{
  "intermediate_size": 3072,
  "vocab_size": 13895,
  "positions": "learned",
  "init_std_up": 0.015,
  "beta1": 0.9,
  "beta2": 0.95,
  "lr_head": 0.00578,
  "max_grad_norm": 0.5,
  "decay_shape": "sqrt",
  "final_lr_fraction": 0.05,
  "max_seq_len": 384,
  "doc_mask": true,
  "train_tokens": 904900000
}
MLP neurons of a small language model. Each row is named by its layer, matrix (up: input weights) and neuron, and shows model dimensions 544-639. Each number is 200 + 40 x the weight over its row's rms, rounded and kept within 0 to 999.
A block is one neuron, or neurons of one layer that tend to fire together. After each block is what it responds to, as a language model described it from the Wikipedia text at the highest values.

L4.up794,171,203,139,173,167,206,244,179,188,211,187,278,151,230,215,175,211,153,183,242,230,140,179,287,157,191,170,156,213,237,154,214,189,246,253,226,165,195,204,184,286,119,164,150,219,138,200,238,212,286,167,165,166,229,116,223,168,211,206,138,163,144,192,176,191,149,176,261,196,269,184,254,230,195,124,158,153,157,181,202,203,194,196,229,217,194,246,240,206,202,208,307,222,252,264,192
L4.up2284,188,238,254,313,192,179,156,214,183,227,165,228,175,201,184,195,183,215,281,196,174,198,178,232,243,260,149,251,150,239,210,119,189,231,200,106,228,154,157,213,218,225,183,143,246,195,185,174,226,175,191,180,213,157,202,216,197,157,184,193,150,165,180,204,222,215,221,200,154,242,204,213,186,191,166,107,180,253,180,233,290,192,207,211,243,206,242,207,185,223,209,155,179,156,133,188
L4.up2472,222,260,183,212,166,218,199,155,193,210,161,261,112,247,191,129,210,216,262,254,257,199,200,247,208,237,208,186,201,225,249,167,121,275,196,192,169,163,156,96,219,117,147,161,268,185,167,185,220,249,109,202,143,215,112,260,152,261,191,120,188,170,288,160,209,157,216,213,219,193,217,174,146,282,169,92,153,204,168,147,230,198,197,267,228,172,219,152,181,222,274,262,172,266,215,142
L4.up2731,261,275,138,174,122,200,207,177,203,172,171,287,193,204,118,178,194,150,205,235,218,247,197,189,169,221,101,118,176,159,204,242,210,222,226,178,173,162,156,141,224,200,181,150,230,107,189,240,211,242,140,200,193,174,183,124,228,229,246,154,170,121,205,212,180,261,198,213,228,148,212,146,203,166,105,198,186,131,195,198,220,197,244,190,229,200,257,171,168,231,222,229,173,193,212,168
The first token or early fragment of a surname right after a given name, in tables, cast lists and prose, e.g. Paul Bert-, Margot Al-, Simon B-.

L2.up2192,311,172,200,275,138,168,223,220,200,153,201,210,159,211,224,201,245,189,256,174,219,252,178,267,157,257,223,164,172,187,182,207,224,224,167,221,238,152,91,199,199,175,201,177,184,118,139,151,197,235,264,128,187,200,237,227,232,227,130,160,172,202,222,104,256,177,226,223,237,215,197,195,210,228,174,146,235,129,157,240,238,220,214,269,257,141,206,229,249,198,218,216,287,192,230,250
The verb, comma, semicolon, pipe or "as" right after a person's or title's name, as in "Salisbury was", "Peter Rodino,", "William Mervyn as".

L5.up6,226,231,240,188,155,259,191,195,206,162,160,163,211,251,197,191,196,136,222,183,170,216,249,138,183,274,176,143,241,196,223,212,158,187,172,152,209,231,201,177,215,117,180,259,253,126,154,143,165,230,237,162,257,222,176,174,271,223,175,194,85,232,248,226,188,273,235,223,175,161,213,161,134,185,202,193,196,207,296,174,210,229,90,240,142,241,208,236,227,165,201,230,210,222,251,159
L5.up199,210,208,260,188,212,240,194,181,233,240,308,170,128,232,185,214,160,202,161,158,234,176,208,121,176,142,268,166,204,227,161,177,254,227,216,270,215,199,205,165,190,205,192,290,198,126,230,170,191,103,248,190,179,169,117,204,207,180,176,179,186,143,281,200,217,219,185,130,215,223,149,200,135,221,166,171,224,114,187,232,244,202,165,193,200,214,220,196,228,179,251,203,229,217,280,172
L5.up744,192,217,215,251,195,285,218,175,143,155,193,171,177,237,230,177,259,125,263,138,207,165,188,220,205,175,262,196,214,220,204,153,242,178,216,215,194,143,140,162,214,149,209,225,212,211,207,196,220,240,255,157,164,180,191,267,161,121,204,127,226,224,227,116,159,279,140,202,213,239,154,223,188,190,184,219,185,196,235,188,162,181,197,287,170,210,155,177,181,291,226,327,161,184,268,157
L5.up1476,164,187,231,268,245,157,219,199,160,243,154,173,131,166,292,149,188,147,201,146,223,260,177,200,188,219,257,262,215,174,206,113,160,263,296,205,202,210,247,321,192,226,190,229,192,212,145,176,147,209,242,219,226,202,197,215,143,242,205,159,217,286,158,286,235,124,200,108,154,203,242,233,247,187,164,228,213,157,238,176,240,164,98,214,237,167,172,178,201,244,198,189,209,181,250,208
L5.up1477,185,247,230,306,168,235,226,128,191,110,218,229,193,190,243,209,245,199,179,247,271,207,255,176,201,150,240,209,190,192,233,216,244,187,214,262,256,175,172,142,139,145,215,276,195,257,261,212,198,222,222,194,163,157,167,207,196,194,184,168,264,268,258,152,180,207,169,248,275,256,158,178,135,118,191,199,208,242,197,201,229,178,183,217,226,217,188,207,174,194,174,234,232,194,249,214
L5.up1774,221,206,179,274,166,256,192,273,181,139,242,124,155,150,229,180,221,177,222,162,255,168,154,244,202,221,207,137,207,185,171,219,175,239,229,230,225,168,151,157,188,140,178,161,197,212,218,184,277,194,227,180,206,129,146,248,168,160,252,184,151,259,230,185,185,191,176,283,153,166,204,182,105,160,235,264,177,216,216,254,223,208,234,237,193,237,243,191,211,234,159,210,226,152,231,252
L5.up1815,219,188,171,232,185,207,187,256,199,172,207,165,156,231,263,228,190,165,255,212,193,241,176,200,224,169,214,142,170,172,217,169,204,228,169,174,240,203,92,127,189,185,165,218,266,152,206,171,212,227,177,141,207,149,155,231,138,177,171,298,221,150,262,127,207,152,217,250,211,286,190,187,103,224,233,112,217,207,200,242,180,187,225,272,169,211,194,132,207,227,276,196,264,190,206,202
L5.up1918,197,241,201,236,165,206,153,205,155,116,259,182,212,215,262,158,240,175,270,172,273,216,138,259,253,212,271,206,185,185,254,203,191,238,201,177,215,227,244,163,116,185,148,170,210,181,136,171,194,282,177,215,245,164,89,234,173,215,219,181,121,124,278,196,160,169,221,209,267,171,225,166,134,192,205,172,212,199,201,151,239,214,166,184,217,203,191,200,179,233,208,224,248,209,147,206
L5.up2114,256,112,300,251,210,210,279,200,194,174,210,134,205,271,174,194,147,158,237,214,273,217,217,207,149,203,187,147,192,179,229,148,150,188,188,179,204,173,191,176,149,227,168,169,268,174,215,184,257,197,232,166,194,156,123,242,192,241,208,254,245,173,197,234,143,225,203,170,200,295,295,259,144,193,217,204,229,126,204,239,196,154,154,240,159,211,210,155,198,179,209,228,255,235,138,201
L5.up2280,124,163,209,174,176,202,193,167,158,180,199,168,216,269,210,246,204,81,287,161,260,245,222,269,218,179,251,163,174,239,230,107,114,163,206,190,224,170,193,190,151,157,178,190,227,134,131,152,162,200,223,223,241,222,177,285,185,150,220,173,142,160,225,187,155,189,313,216,265,224,193,197,95,287,162,177,159,156,207,233,172,191,150,188,176,217,229,157,172,260,192,245,227,197,200,251
L5.up2672,247,244,219,175,181,205,235,168,160,177,254,195,197,196,191,181,181,188,237,210,145,164,204,238,198,151,245,169,146,204,172,213,183,137,184,250,217,184,145,126,155,247,212,192,233,236,154,163,175,206,217,247,157,149,162,202,228,248,228,266,149,212,207,235,155,169,211,238,180,106,252,160,195,208,175,141,232,211,179,145,192,190,162,212,169,208,260,225,269,146,188,226,177,174,190,162
L5.up2748,191,232,197,205,242,283,157,194,157,154,205,215,221,255,235,197,193,196,286,196,264,177,183,239,164,166,264,138,223,255,211,134,202,228,209,217,120,217,231,137,190,100,158,219,187,207,220,184,192,205,236,210,244,189,147,192,196,174,179,214,198,248,177,147,122,182,194,206,254,229,215,130,185,118,205,168,196,229,259,169,185,180,211,213,215,272,138,171,192,215,238,229,199,203,225,82
L5.up2900,159,137,207,220,213,207,175,260,215,179,168,192,117,157,264,226,238,188,261,204,214,244,199,232,197,190,192,166,210,221,205,245,238,197,209,192,201,176,114,194,197,181,157,194,231,156,182,212,195,175,235,182,190,170,226,258,172,160,233,214,265,233,280,192,194,154,179,180,201,223,206,223,137,214,256,158,192,103,243,202,232,168,236,279,180,214,177,196,189,228,219,210,207,187,211,180
L5.up2932,240,256,107,188,229,176,179,221,212,170,172,213,202,227,196,242,134,244,150,155,225,164,244,168,188,184,219,206,204,208,98,215,232,230,246,291,167,133,163,218,207,193,186,185,188,149,181,142,236,254,176,223,254,186,126,216,224,244,213,162,117,183,273,215,223,204,223,193,139,112,264,195,177,201,148,175,213,171,188,214,201,195,189,245,163,220,220,210,200,187,179,271,174,246,253,166
L5.up2939,247,165,275,195,238,188,234,204,116,127,255,34,167,231,189,195,150,170,229,155,203,190,116,209,234,245,233,183,176,226,163,131,216,225,215,273,254,188,184,211,156,169,197,176,204,227,168,197,192,215,283,239,193,158,208,331,180,175,207,222,147,246,195,199,266,183,228,194,264,210,177,175,119,186,188,250,167,120,246,179,203,86,162,213,169,205,206,188,184,185,253,193,199,222,237,176
L5.up3065,203,191,279,158,244,185,269,190,216,235,204,212,200,204,268,210,168,195,197,180,146,178,119,253,197,185,285,212,212,223,119,191,268,186,193,230,171,107,168,169,164,210,168,218,177,184,153,187,204,159,165,172,246,206,154,161,237,179,183,209,170,204,195,226,182,179,209,154,249,174,187,206,125,156,182,151,194,145,205,198,184,223,195,175,228,176,265,235,148,240,187,239,240,258,245,189
First names (or their first piece) starting a full person name in tables, lists and credits, such as John, David, Paul; occasionally South before Africa.

L2.up2173,177,228,275,123,212,207,237,179,189,155,180,193,144,191,167,221,214,207,177,199,181,225,121,282,184,175,172,198,193,223,175,238,173,270,184,176,151,217,269,177,211,234,196,161,274,210,210,184,213,181,149,224,227,237,204,113,190,176,235,280,200,155,164,242,133,117,212,140,201,169,194,240,229,208,249,186,172,146,268,126,113,171,159,222,182,181,176,234,181,235,166,229,215,151,346,123
Structural boundaries in Wikipedia articles: line breaks after "= Title =" headings or short descriptions, "==" section-header markers with their first letter, and year endings such as born 1963) or as of 2010,.

L2.up3070,180,218,212,169,196,250,210,188,192,140,256,246,156,190,188,177,198,171,212,206,173,210,196,213,159,191,226,141,171,258,159,173,232,173,183,220,151,252,239,178,127,256,184,213,193,191,145,179,191,178,257,190,229,317,219,264,132,198,159,181,215,185,265,251,206,201,154,172,146,145,204,197,119,126,178,220,237,167,169,143,139,185,148,211,234,256,235,146,275,178,179,198,160,234,196,110
Tokens where a person's or company's name comes next or begins: "by" after produced/led/written, infobox fields like "Label:" and "Born:", first names opening list or cast lines.

L5.up120,226,203,250,214,192,188,209,178,198,178,174,168,175,187,287,220,236,235,193,139,111,177,193,198,176,228,190,218,230,242,244,220,220,244,223,207,208,116,155,256,199,166,194,229,220,134,126,153,134,197,168,218,193,196,187,194,216,170,229,137,173,207,186,201,180,263,213,230,128,173,215,180,201,211,168,181,133,259,184,180,184,234,155,313,204,113,222,225,153,205,296,206,263,218,210,220
L5.up293,238,213,211,230,130,196,141,243,189,197,153,254,227,255,245,145,202,194,235,207,165,174,188,174,208,198,275,179,158,219,176,127,201,223,172,184,222,218,240,172,257,215,162,183,275,156,197,233,199,179,122,208,229,189,210,240,231,190,230,168,164,192,244,179,178,238,224,234,213,138,206,190,189,250,167,214,231,179,139,245,207,129,195,218,201,178,224,229,203,193,214,198,228,262,196,143
L5.up335,214,200,140,180,259,239,159,224,174,204,173,210,170,140,222,234,150,257,180,123,172,161,157,212,180,184,230,189,230,283,171,226,191,205,168,173,73,244,187,151,162,216,233,166,217,208,169,155,214,176,253,159,247,134,261,202,205,181,163,255,161,209,202,210,139,229,199,134,212,224,259,153,213,201,190,200,178,240,138,148,191,201,139,212,176,173,194,246,171,180,218,181,219,188,197,158
L5.up619,182,176,243,244,220,200,181,121,216,104,222,140,220,193,258,193,228,209,147,188,173,190,242,220,199,242,246,103,164,208,225,199,219,206,197,181,179,153,191,265,177,231,190,125,242,209,196,201,196,148,199,233,205,121,244,192,226,162,195,211,201,169,176,214,182,191,243,199,249,162,192,155,213,226,187,314,218,217,260,158,175,215,168,226,269,228,213,191,180,228,219,218,147,240,191,203
L5.up807,225,225,135,160,182,222,256,243,134,150,226,136,179,160,273,198,119,106,190,146,136,199,176,163,234,214,222,159,217,129,253,113,247,221,248,214,205,182,222,172,144,183,119,252,136,215,156,132,179,279,218,182,199,194,268,150,182,175,195,200,207,237,160,224,260,189,201,129,237,152,191,186,239,159,186,193,283,190,187,165,215,221,245,192,183,234,181,152,214,202,193,204,259,261,136,187
L5.up1670,263,195,260,173,204,163,211,244,232,155,236,203,172,166,268,157,216,222,228,179,181,227,205,278,244,285,163,140,186,189,215,195,227,205,210,221,133,193,185,249,216,224,244,172,215,140,138,173,198,192,210,84,231,184,174,261,277,194,182,232,177,232,158,246,200,210,202,202,204,193,199,197,154,195,149,89,246,129,195,243,184,180,210,259,285,157,206,209,175,217,193,240,269,230,209,162
L5.up1922,197,152,208,232,216,181,153,173,192,177,193,179,154,186,252,215,226,241,187,207,200,274,154,196,212,292,175,160,152,212,217,136,194,247,170,227,296,157,120,211,184,241,139,136,222,258,128,139,225,206,196,251,249,184,195,214,225,185,136,178,167,198,244,241,197,210,218,220,182,214,226,255,225,154,184,189,232,112,275,152,179,212,151,294,233,89,189,147,175,206,244,187,210,165,219,89
L5.up1981,290,225,165,216,137,252,152,208,209,134,174,188,174,211,215,220,210,205,232,240,213,254,145,270,209,143,238,195,211,182,211,166,244,254,173,205,100,220,217,251,187,166,163,279,210,186,190,214,219,196,135,165,269,243,165,213,209,200,136,236,231,179,134,202,136,165,101,171,184,244,218,196,208,187,152,144,161,178,223,163,144,212,178,172,256,191,171,144,192,268,146,225,227,142,263,139
L5.up2174,213,236,241,148,202,193,149,215,187,185,204,211,111,207,252,204,150,168,157,146,185,238,185,267,168,177,244,178,156,124,190,132,151,143,250,209,125,150,269,192,209,163,218,199,230,232,173,153,151,174,174,138,200,241,234,263,224,190,206,178,235,185,203,245,202,182,188,129,216,168,262,193,178,220,157,184,184,186,116,195,182,172,186,232,263,186,226,229,224,208,246,250,299,186,182,198
L5.up2207,305,169,204,194,202,116,191,238,175,186,311,221,209,231,159,223,133,183,211,193,225,195,173,259,196,200,164,159,246,213,196,248,198,220,195,199,233,246,154,115,209,87,142,187,238,186,209,197,196,251,153,127,178,240,182,231,130,218,229,189,243,152,188,235,247,161,215,230,194,226,195,212,185,224,155,145,217,202,223,187,212,166,214,208,198,169,156,182,168,117,176,219,139,179,192,143
L5.up2303,323,215,189,237,169,178,150,242,218,184,225,211,241,208,160,171,221,107,219,215,119,196,187,264,184,218,211,136,146,218,188,150,233,265,209,212,201,110,159,229,167,150,144,257,280,127,209,224,292,238,156,148,264,169,158,208,196,215,164,182,238,151,216,230,152,158,203,126,163,194,145,144,157,181,239,134,201,159,199,229,215,141,179,264,270,267,240,159,200,172,176,163,248,265,272,154
L5.up2827,179,202,178,230,208,236,267,209,180,221,182,239,251,243,178,201,299,235,300,127,203,273,192,299,200,242,233,219,183,213,159,185,193,190,228,245,224,228,150,272,173,215,181,147,220,118,154,251,144,149,217,213,257,189,188,215,195,190,148,259,194,238,150,190,168,148,274,239,199,136,216,226,121,207,174,195,224,116,181,164,195,120,183,195,232,164,262,178,152,251,152,100,143,224,187,140
L5.up2832,284,236,245,170,200,209,173,178,177,186,229,208,190,237,159,124,202,122,141,149,192,154,211,266,196,192,230,184,104,232,213,139,210,188,226,174,173,166,178,146,244,81,198,171,189,253,144,71,225,233,176,123,208,225,209,189,218,216,231,205,200,179,235,136,164,155,159,145,162,226,288,191,260,263,155,149,193,223,153,170,158,136,148,304,211,201,191,232,191,156,234,199,250,207,221,198
L5.up2849,225,207,215,170,207,220,162,161,179,214,189,197,118,185,282,205,189,247,159,173,183,223,140,239,183,166,160,160,183,272,244,136,198,195,230,237,174,156,175,212,225,171,154,187,177,171,187,223,228,133,112,152,245,285,173,191,160,147,133,244,151,238,170,210,119,213,150,216,114,154,206,154,160,157,224,199,141,228,169,161,157,221,131,252,316,205,264,246,268,135,235,135,189,100,229,192
L5.up2864,242,180,223,194,194,228,182,148,223,149,232,187,179,115,234,182,253,198,181,162,192,200,164,220,178,258,192,218,215,204,185,118,202,237,162,174,181,108,146,191,105,185,231,244,248,229,133,206,174,221,154,180,130,228,180,197,168,201,193,220,215,184,169,328,247,161,274,236,181,217,290,242,229,188,173,221,197,166,170,236,221,164,212,222,235,226,244,247,178,285,188,237,202,224,195,191
L5.up3004,212,197,185,179,187,247,210,187,228,271,254,297,174,219,223,234,238,231,214,218,205,177,238,270,166,183,158,208,164,238,228,181,181,269,199,163,231,181,207,180,202,207,248,191,133,65,183,251,247,187,220,198,173,159,196,204,199,168,191,169,185,176,158,145,207,183,250,237,150,155,206,160,264,187,204,164,243,235,215,178,202,243,177,158,169,174,186,218,242,251,228,192,206,197,154,160
Tokens in biographies just before a person's role, title or nationality is stated, e.g. "He was", "(鈴木 洋平)," "served as", "Japanese".